From a checkpoint of a small transformer trained on Wikipedia.
Size: 10 layers, width 256, MLP 1024 GeGLU, vocabulary 2990, 11.3M parameters.
Architecture: RMSNorm before and after each block, tied embeddings, capped logits.
MLP neurons of a small language model. Each row is named by its layer, matrix (gate and up: input weights) and neuron, and shows model dimensions 128-255. Each number is 500 + 25 x the weight over its row's rms, rounded and kept within 0 to 999. Numbers have three digits each. A neuron's up and down rows have the sign that makes its largest values positive.
A block is one neuron, or neurons of one layer that tend to fire together. After each block is what it responds to, as a language model described it from the Wikipedia text at the highest values.

L3.gate415:533481506469501481503510550470522443534501458470543483488471491517499547510501429475518515506515513475469508474499507492470520512513533509484532513486523453499523516524473509462508487499538488407452492469525518471508445486483543444545479510475494443509496492521489530528482550528505515524514497533540479491522480475475530472515491528500480510512490447533506538496482499499479541503536
L3.up415:513445511494520508461451530561504456496477509481512490511449496505490531483515509493501495468499533488474488501489455452505504577531474503547482505474490544498515538538532508471480463512499510507511526507548481502480476513459524502420539521536499495529505477482515480515473468489511503501510502465504465500483488462511490481511504510465476514485468501504509495499528508486509533534510
Responds to: Initial capital D pieces. Mostly a capital D starting a proper name or title, as in Dallas, Derry, Drifters, DaimlerChrysler; also word pieces like -or, -ors, -ia, and information.

L6.gate18:513476510505494547494489526587503518458474445537469525480523487571515516473505524503509513553482506501451499491454487556474456576502478509529503468458500463480484497527535493480513509468475532515526502574521505487513483520501537488502525489551488526505503510496529528492513498516470493538482506478471459560511504512527519508511468511504477482518516490514486542534480543474453507455496
L6.up18:491505466523522469459484493534513536521530435493500496473516505502505544520539525493515533469502520537525488492507493469488501510481503492499505484549487465489542439523489493501524491471493480525495509463508481485519509482478501506539457475493516522505478465484513473485482488486460472470496478529481491478492512527443527488497470538493481521524505488486517491508558502522486492461490
L6.gate120:463501505437533456480461477515475515531440517495507552492493488490471538486445490441534486499503497484506482437500500495515512456508508492480487522493536513470521504492510480483500479517543479528510522515477476513517548510486524466488463531534511528525495536461461494499517523487500515540470473495538482454507509518478501460521510454497490537481471530498508497479514552486457565463483
L6.up120:515499504495474494474511520525490516527470490488514515475498502491530508517506511480496525540494471485531479510506508552516521488531540467521502491481525511493529466508490502477510484504506510468513500513466482520487509504499473466559459517530504518537514520489519490587502518502482504474466484554501502511513521498531482540485505487534516487507515504509516491469468563541475494522506
L6.gate146:485507502482533447487512535542512482483560528501447503517499477489488519524491485484473514499526496499510491532490532545477496518504500533514456528515488456492538480504483507489460522495515538487530502492509508502467495517504537455462498492522486479484533488435531514513519500524477481510500508542526484534491517496494451539474508510505551536466525520480481544528504543533531558542521
L6.up146:483516513494521462443461530555480496489504570545521536535524462479465507526479479503507524438505512528524479497459490493513493492511504584544478501495494483550568525562516513491477510466506474501545544514489449511527519507479490501487542517519507477522491467466500468477523506524519483471503520501507528514494484503504487504493538522472517499519508484523489478494511489498492489444502
L6.gate460:490523525530490506461468527530495478495492548536499479489487484479507520479486523441518499506524513478565481496475475495509493487498476479495488523480476461489531501502496442494489524528509517539469468494496459495489496482492573448514498468474523497552486467497539502467535492474497458512516567491524505481468506507505509498497504505502528537464464476516506503518525547494471514495545
L6.up460:500477499516514489501450511509467505478476513548509525491505468495467466477433448470504486548490507480507494458508522515490502493494501526463473464511490495469510472501484477486479461476488490518487532495456517496539474479486473480481557533552539482512529471498493487532487490509489510474505515537505473511535539474508527521549518485538537525466505446534513494482476465508496504502508
L6.gate699:506477499511505450478478509535500494524529520514526532466505495505494473532423507490545514481539500504498477484550484505472521517501529517471518517483539489492492456564503533497479536489479492501549496514459453467506500528480530512489451476510479538494541476471476540523504505528506531503462499526496541497470526498484461509463482463535512500502527505528537484495497499485479504508470
L6.up699:494478491520488498467499462506520489461508510479537519550506496468509494485450490514522486480502487535477482511533518461487461483515509497491522464430461504528518524458469508536482504490507502523518524509522452506478511506470488516511483510516493483487538503452468490551484496500513497526470509515482474526494507500498510507517518506507525533533499488529542534531485522513539481548547
L6.gate763:531491495499493484487443525526513483499485548457516557479518488506524553484530501487515544473553518502523512541483538495528499495493473504495472509484481454470547530460477534459480520500453494475464521488480477496525507513525506484549519496489512437555521457500518477531481493526469481439490537461510561517517513518476515495497498523528530563448493498511510511502512543495506501532489
L6.up763:515493509519522548467478514487479484536531515478530490487486539492470513531483507476538489534511452493520506495509474507484475508506521508475494505517480479481538520517475505506462527493508489462578492464514458496501526498504511475547497499512494483498516473537492505505521469517532505485495523558505498542521485486512521513519538515480510498465532466494490523515446544506514517497479
L6.gate892:472507512547473472501453497528474524507507527536533568458536491500502530468500537448547531523523501492502521482462467513502495514481506507456501534491499463512524529494527510481482531505476467509477532495521495497507500511454530518500450481479491483551491483478516480527485519520523495490489500496521504481523547474509515525550487494507504503509529517504524453478498514502485504526486
L6.up892:497477478505542483498536520502505504502506547494518574505509510493483475483505487497479472480550533472502484478541489498514509505462500482527483462567445483503509504521473526468491545482502483514518513487476451527524494492498511519515488463503554481482466513510472488464466510461494471494483508491464489512481495525518517481478469500475516465499512472512507551540535540499527535550470
L6.gate1014:521540488479497488531445493498516537522487505530520545502465515472469509491482500498493483516521494509553485515545495514501474553479482533467530555499504486518457524534503455492465530491537498554511542498526448506537493524496533491502501482523573490541441508479492485484506501499482505486517501525503518509544554467507445497487498488488528525561499472503488516570483520488518513515482
L6.up1014:491481537534533516498471532518479493515553539474493545481508495503492486503512471474499533498503530494523514498462491478458476486466531524497525523486488490483530458541494481508470532506492461498544545500497467487541548516428518528529520475501510474512499496483488480472506482470510491481485485483532478509456530507465497529523484476473491524486495485519526499479490496510514530507524
Responds to: Surname initial after first name. First capital-letter piece of a surname or next name part right after a person's first name, e.g. Matt Br(ubeck), Amy W(akefield), Julia M.

L7.gate6:491505483520501477526528512519499498503468492455487517526494478476481512530492510488533489472515525533465456516526503537468499477458458513421548453558535500477521509478489516528489529481545519533480541495518518497463490480520484533470517470515442480490477509508463466485506499492514531504456448491506551516451509508533526479487490516514502499493471512547499477462494502502514499528512
L7.up6:494490501482508506534481526516514425487515442495492469546503499561513515494480514501489487471514473520498548487527516511513498523493474513491470514437502486521485493507462471521469538485519518455487510494419504492537433488559510477503490473486474499510543466487464526522476486549504508464519541483519524436476456485488520512518475512515518503459511487507491501518485511481515494500488
L7.gate321:481497473501523524499507559495481442471508503448450510494504525494487483516502510528545494435494538505500489503507490472513480514518487486512523501445528543486490489454532466507499425531499480539495487482455517477504528481520503519478495462470525461502486506500511510499517509460437514520538536488508472522484495521506531549496501472529542517512514526519533505519513525470493454495502
L7.up321:509528540535490536504530507510525539482525535512554496495497475477521520478506515493472467507517523472500510480473519528526517527483514508514534505495481529493497505487473545525524522503496523541478552500512519491494507504531457500505483502533499512534500506521503463495517503478488509506489480525497543530501486525476504477512478473493497502517501520520483466463452506468500512504465
L7.gate477:494480481524502480502497492506524523498490475481529493486505481513510515521525501516525494531470525477476515489471543510472472493475515482492545522506529531541516518474436494556528492535540517493540484514576516531474470468545486504474503492504523500496521545526493497479525549485476474474473540520503545488492539519496502501547470531526497500495496486498500507519469475512521480471491
L7.up477:504509469487471478501499525465477486504521489495522434480445486503531529454477502500519509512513469562510515489538518494469480536497489511431483502489520506518487447465478472485525501488510535507500498479506536506478474454463465511490582485501537430501515499538519485510528509541450483503509478499525491521490497485488463532503494438531463481510568476496496469513518484529510505525513
L7.gate655:505503517468446512511488513536470508493494511486498476495482523542487515552523482500522509510533478513494499525527501477484479493509504489482500479553540495526526494520474499505453520546469497520499455492496518503497396472477490546480484491506492512503525494496499474482508469465512495468447505495531520494525524536504476483475511487501519470508511506467487507495481518506510538518516
L7.up655:495501523472503484457467499535478522520532522470491517476500535485501514529511483496530456490480480457483502508479514456467543464479485488491497519524518508474487491500470517449530501506502520506537482495505455499467408500469497559483517495510476520496491464521498531505519512440502490498461486533544479525482472515489469499465465490498488531486496462497496507487499512536485503513504
L7.gate800:475545529520465500478474502495499488470499526459479542469476462466497506442513484524488510521455511510465514569520527515502488487527505504462525510504481462499514465514528502496468500495504513490518463529493534470470474483502481479498485471490518460511539513459499454543510490505512448469493491525507465479504504497491494519506474446535527464529495524486479465458521503518501482464475
L7.up800:518527532518510502513520471530504510485487467473500542448494478502491560528484510536500495521471494507497499529552501450516479487494508512495532488510485489517499488496509518514465456528511537508473525480481490508497522485544515469532507494504494494510494510477487499474526496480431500544489496543471515473537468504534513483484506498560508523466542481530508523518511466467524494496475
L7.gate856:486490481442503517491502482496484505460507507526536455512520517525515511480508471546561509486508473536442506536497474511501513489567473495520487489541511518500540459501520526509473499533487558502467461471527482503486501527520522536474498518478450477439498548523518516465518476461502500530474512500506487520510528494542494438486453560451499514479479491520505479529532488511522466485487
L7.up856:487459482546485487538494469541503455489527521472515517534511455526494488510480485477510499513513517496502508514501496511473500479483496488469478507506492510499513494483488483455516501555449542442484496493473495498501498517479464494468433506518477484523485492507460458518471482466466530468502478468495468517499493521478439457466455486518561536482469471513504518455510499552535476504509
L7.gate935:508467519534418522473515493504480493547495508520510517444526525547502549494495511485502515508505499518490447533523521469514484491488476507484501503469476502499478489509482516507483459537499478467472503463513567489492506478455487506490521501512525450526499490510514500532525491514473483542546487477470522503464505556513493515524508499513490482533535519507523446505545502508484498491524
L7.up935:523479485512538459509487512570494522487452501476506535553497520514508505530490541487503473542515464468485466528498505484507509493516461536521481481544522494512506548510488490517535472504509502543500495499506462457467500523537487513490516475520541501503489500524465463512516483472444510473454546501474507482503512507498486503481515477546520524500511505506472470449502513476486498532486
L7.gate958:463469450473477489473457524487456470513521509483490493506482466514531526478507445508512510525493478508485454579527485525495483466527498440522491531525525503512516479486498499505514476507523490497513479482512497478507448483493513549477523498469522469507518510530434439513487474505507462464495511512549511484496489527483452471443470486520469528498505509500499498512492538542457499491537
L7.up958:480478489502522490526473512526454481517529488476486520506500511491529510498497494503541512513499457506498479484490510530477516503475470489474477520516527507499504523498464521486500514539471513486538497496506551460504411484481503551469486505496490487486472477492483503517523501434500480523469488541543524503496536513495499457457458501509521525532487533487528557509512506507501484550501
Responds to: Accented letters and table headers. Byte pieces of accented or non-Latin letters inside words (Cri-ș-ul, Á-ngeles, Greek ἀρχ-ή), plus abbreviated sports-table column headers (G in GF/GB, Apps, Ref.).

L3.gate553:494516512560528513516478525519493510536525468453473501496481496489483464501481482477567517483515480440517529454515474531512496495455504498506504510494527474506513476519421515518504519494508495536539513491559490504493474471528488520532456550507477478493484501480520495486533488501516526511471508537497496530522498492546515515525530532486477459469527455492500482499505486483464488521512
L3.up553:472552515507528529478481468513499457494471479485506545501501478485492504507497506503489496485498498497493513498522541503502496468490489469447488507515502493477482495525523474543507484515436511541507491431489511492472507471542519505520490505524521482560484513485523526501523455481542523475494521502491502528469498524480475508518456523520444492487502501517526479535523555472484487507544
Responds to: Y and ya syllables. Word pieces containing y, such as capital Y starting romanized Asian names and final ya, mostly inside proper nouns: Yasui, Takinomiya, Zaporizhzhya.

L6.gate338:488502486477474516506490494524489490496546483425519525501505512446513519457512515489546509479510472489536478493455496495483469485494467492511479506524483476478507484490573517490530520511469533516495488453492485493493467486503513497481477520527544457496489481491476455556548474481455518513472495507511562521498510498463537477511478536479484449491541509495489482511482520517495522484524
L6.up338:497524503521536535506496476492502537492491518495535496526493522525519510485480490479499539519507486507491497490453543503534473521519472473493527530480511507473509479500537498484411532508503516452540472516486498476515495492550481488418484454471460482538540502463501477502523485449486497501456473507537491511503517529465528486529531464501551484487480511498512500507509487505514519528508
L6.gate580:486498477453489471481501538521533522534466513537514515463491473497527521501485507549492468517503539522513515500474532478487452505489511486504500520517485496516510519512455450484537502496472533528531516483505524508517501478493481504467497489516470441467524510496516537479503510470534535537497522509468520565494494471464471505478499527526519505503510499537510488521470520508472496491535
L6.up580:498509481479499451491536516514538522494511448507502526457514469527534429454464539477499475481529481486518473517525478521516536514428491441469460481514517475471536496493511458516478497506493454514492507486488516508510499538492485498479467511502469466486511503521510509501563471514511470501534523490478515531491481525445539516463532487477496549521523484484490533483487461527496506507512
L6.gate623:505483443490524500538494477514477442510530499456472492505521489487487497481552540510500502511488491481465494500470486519466489486469472499467536469517508476524551521521477509467513511521508498494567506473491487478532478510515491504504489481478472490485508530551463507506501508472455470520490509498462504511523492492512451485499482523464555508522468492476507473465513540497523486532504
L6.up623:505488471456471461517496489495458515477494501484526494497526529442510521502495474512542514473501450527521461481512536550520445460483495499521481475512499531494510490547493530525490518562481524503531498513526488467499508540484519493506453568507482458519505475537468463538515525526489487489514463487486502502498498547508489524490517458488489473481481488528503529506528542525473470541468
L6.gate637:498510496503530487464478514493489445544485506500530498483480490499462496523525519435514480508486488502498534543473462503466528521483511511507481502498427495504502509542498495457446469524495505478537525529505500464491491558507507522491510478491462453506528486478519505447506487511533492534505529550478464488501548464511483501497471478515540540525464509511480488484500479506540491516528
L6.up637:483527461513494519461490534500507471490505492486557478473494504510507500484496508507488528506503487531508482494505504498485511500452496480476525533459484487475494474501495523434535482489486477502509506498499516514492471500462497530520496483512525531513495512492453477468506506525541503497485427460550478522471475515495501469516482439502506500494469568514563487499474488477466496518503
L6.gate696:473480521483520513493484479510504495557491527493466504482492516474505445461509517522463513510480492487534533512495519468482449513484488550510498491508473486492476531560488509486465547501476514482530496531500517515494466491462481511452527471495483475486465504491533496504502456530523457512478500501527540508525459484511530455483502499472485509501519486527492460475530522491484505528526
L6.up696:445474547453457515469522500539472481480498530490541452508497488516504521511507501487507463481488491520463474544471506509499472498493501499496529468493527479523519530458510507486501497487452501484492511480511511545497475515491499519470483535523506482503479533532467423537519482464452498523485457486481455487493548533498464505487505487490529497469490496488504492484537501498462460514455
L6.gate707:494505541498506487519459489544477482494505540484528510518513490530511481537459506514503509499476476483495502525483516492425455494501523510509477509539491488517553524525487502522446468495459503531607481501518500493507461534535539506511527523509475452533496509488515535491488538510525488509487508478478492501514502517523495501500450503490489513499526497518476462541428501514466430508522
L6.up707:472482505460490513517501483524500480522534521475506525538529476471559485499474519506507485499520494533459504498485516526480486494485502508482505460492459507486525519500500493501465499509510514549450457525565515458459436498487515476491548498542491479566478506505487491486512527512466518513522492492463486505470487536530458503523485459490535528493544507520479485522484541494520451487481
L6.gate830:535507479458490488522500496556504474525489500507482471463542498512458509496498513502490544439510493496491505477537486491455545494504456554522502518464487470520504469506494508432517509504545494485501518523536479510483471519477506501448514516513487490453508529463528496494527496464456498500536509515494503420518497480507515467520506518521463524510500506521461480487489491529539469484465
L6.up830:514517496511472455499553497493529467524506509509463510500496511495504498563502519523506530546430468530491528476480482505504504490513479517494465511515483476447510521501565503515493513499533524478534477460542509449530488508555511514504496482546485512488464518470472495511453514498461497495438512476513545529519511482534503544478512506504513487502493487525507493526490499495528465498526
L6.gate988:451508541477528480504473535489500500468444505483510477489508513530471503502497514509506502501539489492474533526551478510479471531528508493494464481477491452503495485480473499488481495462490501498526514540455515532489468519501484488525510509522465478496497520511528523506437571504522538481502476505444434489502525530521470458494446475496503569494481500505460483506505516508514443498508
L6.up988:522491459535527471480473501440496499501525521535471509509500527509544522482526505504520504524490511519528532512507510518523530520462511513453454467459477475498495476480492503452471510524518504495527507486535485521547489505479483513499490513518487479444486502500512461492504497464494509509493513463502527509503512546471510503487494494503477562538539518498502517463476497486507514499469
Responds to: Mid-character byte fragments. Partial byte tokens of accented or non-Latin letters inside words, chiefly Romanian ș/ț (Mureș, Galați) and Japanese name kanji; weaker on mid-word pieces and object pronouns like him.

L3.gate139:540459502472499515533517489495502526496483476495499484537504534566497518504477516506527468502473513498500496557476553418494489488509444447539494471493526505524502504513486521495447513506555468473484491490526512495524481498560467497511529511503508542514518477500502491500485479525494506515502500503489525468490471508564498510463505504526507498486527485502475451511491541493457508513483
L3.up139:524472512519492501530481498522456477524495491459505490529544536499500532496514517495506477490507509468471486524469509492495529521498497479507470463510517518491496457509490540484498523521575494528449526486503515564533566476509537536523509506484499471490503511494513479538496488502486485507486485493471524492477524553510497468466495527499488487555511529489481452548453534473460497511450
Responds to: Mid-word fragment continuation. Word-piece tokens in the middle of a word, above all byte pieces of CJK names such as 熱血説 and 李紫, also plain-text cases like Hind-u, territ-ory, Ott-oman.

L7.gate203:488491483497506522518521512506507543530512517515508468475518486510491526504452486477482521467471521499510505532500484453524471479474495503495511551499519500478522474488504492501512482542499536479510456515498492479507500527482504504496465556476495509511498517496479507538532481481489458478501481544516527481506494540484522525483558495463508513516485502501494527475489525502427520521498
L7.up203:493523508498464477484510521530488554498508474509479515475467464465478484511519489494494483530489495510511500508469518490513465445549495512506516543486457475509533473501508495440481502482416520499504517490471529501484486478496541516522504451491514502506499475471468498467491472536454538479519500493499467526478521503488499528546524535506495534485497528482551475538509533471491523539483
L7.gate288:502537484501500429510530506512506509484507545488530554519501479498466502467462503480496522502481481516506543481465517547459497476474478512501503577491523509496541496502489453498501516526526529451498521520478476474474490492501545448434484490523530533500483497450479491506488501509506451440473522496487494467530517500507502501525520490511552506464499490497513504523493485481548491507484
L7.up288:567502455516504509475523464510529492480482486474520467530505479508481496533503500471538539509519506518530464493509484472530456479515562491464493507492524496530480514497513479504496517506509513496499525541519456521493496521470489516508497442477495505512475451492507551508477513474523509530494522488537526528498477466476501490539536444482461526467495507476524562561547497496498479524486
L7.gate337:544477525486532508493496478511495513500497482456501482521476494537477531510435502473477463497508538458481458523501480535498481513473488502502477482479496490492515535512456495514493441530505481480496494526482527529511512479542479468475487531566534507465483506514490477514498504498482464500526514513512487488492473527500513497557482469504532524476505453494526576501511487492497528541496
L7.up337:454499563484472483506527477495499497478523517474501537527523522489475533510511492505493488560498517491467514487492544520511509476492522517535501498492536520531530547460501513501480464494521514495533466511561503503516477535514501501442536545483465528549509439479526486460459493509483488506480501517504457498536490506522511478494481455527509534488471523502435475507468528499482531510485
L7.gate710:516494487515469452518493494495501530514504504495476534521484517490471491459487488496476471510524509515508536500464478498488462522464534508465476504515495495518542507527478522532471530507464500485483538498506553472514505520511527488518525522556490502544497470460483490494524502499523555480472512520497461472456518507503490517478451515501527504539507503509510505466512526521499550533415
L7.up710:489477506514495443512475483554494465476472518445492476482464468519462485514461539487503480523509539484499510475482507491524499471479443573491520477513483480456535488499521569531503496459535509463457504531535525460473529530500504479467486518481566535522479511508523488485527479530499507464540501466537498511475525497527521471488497507505472487454474484511500501490482497518513519514473
L7.gate778:487524480497500536467469475555510450467503521537522514501533515511514509470475487514509490537503487512504464473446529494509464470503479501467459526503478533527495487494529492482513504526522546436474478512489498456488502485498514489540446520499504501466504480482511517549514536499511528470528504551495474533490474507481529504521508529509482484531511481529488501493518522521449521419529
L7.up778:440473521526503492513504541506447519485445495501460547495514545524477556495495561503476517493488536480553477490535502450493469495498510505541479506476485447502497472497476499479469486484511522481493503527506493475511493533499510493541489492508524500524502484487536514533496490526513492473491527540478474495487490509530531524458532502536463505496455496494509499471479490453500517482470
L7.gate879:486515478479548497536453487527466472474492502488481499487503533491456539517467492474503509494527527484548555506454546510476516483512533536507480550484491501526538469507533508479488522490483535504504482479477441415455500485497534470519513547491499505528509499488543521519520512498494494496501524545478478460519527525485486469505515497505529484515510466532490490492524519494491500510460
L7.up879:466517499522452488480513541511527496516505491481470529467512485476507495493503491516516491520495497488541529510454439498529526486509487513526512488487485512526520521480493539496527511499497512456530510414473497487482470539535552523488526566503524449494528533534486535504481542483525499448487503502418430453493507499483500497545534476513514473468506483474468509499492508513498461478499
L7.gate884:509508516488461477513485529489504439579488493548516499483499480542509502512507561428506493488531535505490507479479482472515510474480513517505479483505516539484522482509490539497454480488463490458503440488495510514496500497494486515496513467499503499482520492529479548530538463533517504556529522494499506506528502501525529500490486471507493498488525495515526535499505505515480481555507
L7.up884:500434507502504523495488528456488514518483490533483476478491467505493538485525493494479494499481519476436489504480508451522504560501523517519482527505466513498449492518527543551503481483534510512490494456493560510511443488490478515489536517522463464450501520469525470540461471528518500467519492492480491439526465514543547504508527506551482496479518502507487476483518484437500523493498
L7.gate906:522509506471471495479487484503529526543510554502470496495521493498462546496500479499511484493516476463531503473478529461515506455436523463507493523532463453514480456500486467472499500518495530470509496485510519512511510488487490466527496544543498492511498488509499481503502489521483501539558515453523454482500517475512500498540463538478545542492502534464501500454506523479468515516511
L7.up906:510525516493475480541505487501537508518509479501501529535509489482479527441480457490505496511484523519482460530465519443515503494453508484536518500477510483480502483536513540461502533525529525505536476454460471494489518489542514503519487512506518516516520519508528517508496486525519494479528463508446529496503507525466493515475493476487525481506463498505534521542520530499522562512475
Responds to: Name-initial capitals. Capital-letter first pieces of split personal names, mostly D (also R, J, L), in lists, tables and credits, e.g. Dwight, Diane, Reynolds.

L6.gate354:521515520497557472486479492516486492532508494539463502471483468488464475463494549450516494510496490455497493506484492472464515527508442508502496491565521503529530507489465500474530511540444471525542511526549533479501501530528470469473489495515492501491469516506485514493515534491502511505518532498483450524510525497481497516533473526559509479514541474539511476548470515518513509451482
L6.up354:524511507503490539511505496479526478476517487511529518511525511500481492531484492539515506521511517542449486513474497529447483488484549535471495513520466484435509487487502499510525523490471486521506513522472493494458480492544523505491500434488507503500482526475529491533527476546490537507473447504464526512498517494492518467475504500485500462513526505536537537518541550512470464479486
L6.gate458:480528526490496492486465495549491471498499555531505500494502494502513445485533535507506533509463517497515562513462459502464487507496509497500477529516490497460533490505508504506519495491500480550545487516514469481459473497519479475544527523520523498487492482507515524449507548516489536507497512541486509520531524494523508536514458485486475476562514477515521446509452495494470437474510
L6.up458:460487497502502528494514469540503496551534483507485467492479488499474477476504536501475485514478471478473521494538533545504543501486516532463521502497476506465460484496501522464493469454546474509501495455515476494503496519545488486505491505506521488493482501542517483524484528505499506460509502524481474522524480498468492447524495492493533442537471495504504536535497474475499504495476
L6.gate571:501532527517462486508483459511501459476513513457531516513436493469499505484468484518473483460517467504496562517449521482467510509504521462496477495537546489499499509475496499509568528512515452529528482500534511465509460537489526496503514509516525494512532501481504422496521493530480499500557476533504546486497519477512486521469471482525460491515524490508519454518526502511528472517516
L6.up571:504506500528490515522511489501517493493506519509540554505494514541505451508490494530527524551471504473531452474500471477517495474546481509495445496481448489487474505523498472478490466493496503532487526483500539504490480525534479491511461513476526513528506464517526524511519507520530460448514491508520501502497440527505500527507478501530529489532472491479503499522469483445505489484512
L6.gate668:499575497480473498529481508480481518495501466494513505498492516523427541447538493493479490541535497517474448558515511496482544480509474502530473463529512489520526516503509542497509472495514504497503498477528489482535507457504489473478458521506507531487504473536487487531535492475487465533480498476485487455503475511497502497470462476464490505497536496501466479469517498539530498483540
L6.up668:519499504518507472464523474489522520470456468495510523517482510519497486500460530491515551484484468513455523492459446508508534485528564488505508512485495438496522540499462501546459492493460489491493520482518508496516471529545533515494487495523517536498469492479450537536507510531457531496502493508520518522509538493486505533511501454471496459486503499512519445520509503499483469504518
L6.gate866:449498484499499507508518491467492484504547516568503521502524473519442501490535478456509521530547479511513526481471455511487481440451513512456501510517518471469462518489492464482479530473477471548538511490538476511454493458547500509498483503514501513469483487530471576473496500532487522524544493513484497508479538487518500522560498511496525502525562506509528499496505486487512468483504
L6.up866:519512442529461485527491503518502462530519470514484509517487535522545459456508537523455474491529456507491485488481471531514501481524566502496478479523478481484515487494499482515502480476463537496516472474526488484534531521542490497536499503506519489477494505543481468528467543532503531491492484483484460479472505529485472488470515549518502485522467543470516468542460530503496487488492
L6.gate895:493461512503489542527540529500501487556496529469496459543493497520478469456520539527537493510470543531512491463488471483448476486466466467471484519532469499485528513486478509527539502484503491543504511491474478495526524480539518503528468482487517483508505533530535537508502441466508525546474525497490459476481520580491508500489511498538481530493528535490537508517515504525479505493557
L6.up895:490481542480504497530552534473502505515546494495464511462534447467492462481495498485526464504520489487513494497481485501503536474530554489517496519517532506496498504520494515531480496530496521497507533492507457460481485514541497469466409498482493501492463535481499500477512501474486486504505468480484494511467552506491488495527508537527528514491503535519491486482483468484519477503510
L6.gate908:471506533468500518532476534539516559483500510511543507516534482554459489471475517511491490464507491513470477501495484486528526494472529456503505524527530523501471496536515510548485474474494506488523502505491503494507539531482483467518495489503470501490542491505493473517484473498499463514532527459461482497486491495525487488508431515475528452502519466557488467497532489517511526516438
L6.up908:537484477507499508520513474494514458471469522494505513472482458474466464525491520484517518474561528520513478509515492452453480495504485507462500529481506463445501482504491475511517520473466513452505542507465548459482553539509496525468503498506495506507488532542506516484511519467485557472505450493462500502526491441483459559478495484502540492537489497515495527482517477503466477525476
L6.gate997:455513498545537503488489530524462521476459505478508494462488514474487523547542487534501510453494518473486501485515494450482535505487458522483499535504541507512466518494518485517428497527526466490565506468512455505512496490464520488492462481485504503514502470488489481495477513495490487477502500524474502441516474495483540509505467483496517488535493494516471486481444492509495480468492
L6.up997:443477475523488473539474563527517491498526498495515506482534508477486442523500522492511461525506491498475502481478476470472498465520513503538484485453480510531515519490557491473478506518506528474509500500491512492445465491444497446494514479503502510541501439519497514479467527482524477487461516526430534506527489521477518499505527541520516488543480494498495510512488484501518449482508
Responds to: Name fragments, Japanese names. Word-piece fragments inside romanized personal names, mostly Japanese, such as Y, y and uz in Yasui, Hiroyuki, Suzuki; also word-initial Y (Young, Youth) and a few table pipes after vote counts.

L7.gate132:497502500461472480491481531530532509439460493456509524534479508490481522480469481539460505453521479516485479527494531508542527452493503494510454481509542475471472482501492500483503479503557494522553516495504507534491498498452474480503504517506506487468467538502499525477515503478477483521516499507462464533518537534492476526509480523501508511520467478517484477497432464508454502514498
L7.up132:538495481484509499532504520504457467500530520537504491481470574505450500494494540463517487482516463497476535522521502518531448505517497517518450515512521499473494492501509478503446489494490490523496469505509464451485493512488509484555511531519529455526490482516527477494492490530458472480505519514484477488494511515538509487496496491510486457520533461481545510464488469536438487480484
L7.gate156:488486486504479507483451527512462523558491483457499480491529507490517534522474528510514511529499491478455480459509496478505466513518483534490516547492536522473490536470505483577514538543535518511464511511486492481446525493496526561484492470513503487522475500507510502489530494518499457516535500504508465489463520522552517535490493516500497508525494508474489535458488497487502509539540
L7.up156:477528504473504468507457508516472475507482514491582483464522476509429519515474492498518532492482523528471483490488499480531467471454510488493524496499455497473484548504544540504436503474529531510585482524537486472503504522519524508495514517475476536467470474504493534487511491525503517510550479517535453504516530501502488539518498490521523515512493490498503496442520496528496496487462
L7.gate319:482514505473508478499477479484480481515492528499508497495509477549490495504449497461500480505491515518465487482496487514468460479478477501494462526489486487485525514466493497511497503521453488508552528478499468531474461547502517483525518483508523458507484505487469464457497562499466521507491488497491509513525527526503514492501518481525495518478497501545431499556487535496511443457485
L7.up319:472495496533519488540489520485513469529515506505505509486497510488493457458594550503480523509430503491508510459460506483467464471478544512514489492510517504470498524500498515515473483516434493539543517511503493489493492529524539458512494533471498473447535496520514527479485522505517498508517491477533492521546494501515506501496531491485521476490496504493522466514499507475487514491495
L7.gate519:508484537503498538465486501467526461504472534496478529494492482476474498472502513526470492515538495490517521565475474519476532485435512472485523505517491511481517521492525509493489509494484507526513516537477509493515503496519554520501494501539518476485479509550496514454488479537470501500487487518478463507480514477460463502483480481520436471475510477495510487543465538489484476471500
L7.up519:521470489475513490468465526482477501522454531450544502512496502493456496472498555496489527458543475475503485485511497460486536476500553476542468530503447454459495482496547481491510522474510540504549498505483470514454511498513476514502477473491484468507498496510501511509491474443502497498525485537509456496501502485536504460477478505518504496470513509510540522504508513502515484482499
L7.gate544:517507502478465510483492518525482513467520478512555498525510522525481463505511486498470512503486456540511514500534459490446485523494495538495490497513491523504482471517502508476479497523524489545476474499545518517501504535472495522456512520526486503482534511489468457464525491519472460498508497472482479506528528505514498486506454524490515492471464509484519517497442484477556458508549
L7.up544:503529512477505516556457505495488494461526485506496500492480487497500528470485505533505513513483487521498469516504499540471494521502482521501510456489514537530538493519531525489469466491485533484483492492540532510486511512446491478522498484529544504533495486507468498508540503517476512524507495542498540507445531556490534464501490545448538523480469456503466503496533488490479549500534
L7.gate865:471482469529496521541476461504473514513484512483445490478492481463484557461511479541509504504543478496502541506497462483518488516517474509494512527496501544514490480504498483541514501484488492510514494443543491484494482480488511510498455476521503499573460496480544535510544505511502517511500475479464491475539487490528481497545526463519532483507498446470480465510418512473506478540536
L7.up865:510507503494518505523491461501492423521490499494498492502500441489533515519529520467503520548492513548512494523519529501501441486513481467494462516481538477528507471490526488532504463468517500495492463498513520536485481470523517513519488505466480503517506505513480499518519526507496534466494500519523550518519517530477505502545486502507543480484483477523507509484507531474503455508514
L7.gate915:504515495491491502509516509518496526538510498547479463557483492473520531504437463565528511466478493487476486533475483498473530512529524457492479494526486487501500482479468478501515495477516476498502533532488510477486498519534535522465520515501490491551493499518497487468499490501480503475531519508523552538547479543528546514495481549530516534510506501524445521539472494482480498513502
L7.up915:510471522459478508551497529512482490482516480479549492493480523501453513470479504530494520481531492489508467537547474482530489505488498464495499480513497500532456513487460480510492514495540510459515525522433508495514521489535525559502472518468523483490463469482522483549516514502511481527464497511485509468476463495488478515525498494484474503544514513480496533512514460502483523514528
L7.gate937:551476515538493497493483551465487480509505506462515471488460508493486542476529524534502483480515513525475504509511517532488487505501472506526488505518524453494512497483500462520478500530524481513530477493486492492516525475530552458499490506509455519491523496479495506460491491486475498483505510469506505472516519546468486443539464498450482516479507488519505520511493507478447504479476
L7.up937:433493477503479510485492501454444515533500475460503517490438481529486479522541492507481566497514543529492508499514459510482479521544480485495495498508467498519462524500468496506484474513540476485508497511501487536500523489463489470503483543486538498526503492505468493520495492509496502477514498534531490507503492528502562474519456534504505509516513484464540490490455454508482460528517
Responds to: Initial Y word pieces. Word-initial fragments, mostly "Y"/"y", that start a split word, especially Japanese and foreign names and youth/yellow, such as Yasui, Ya, youth, yellow.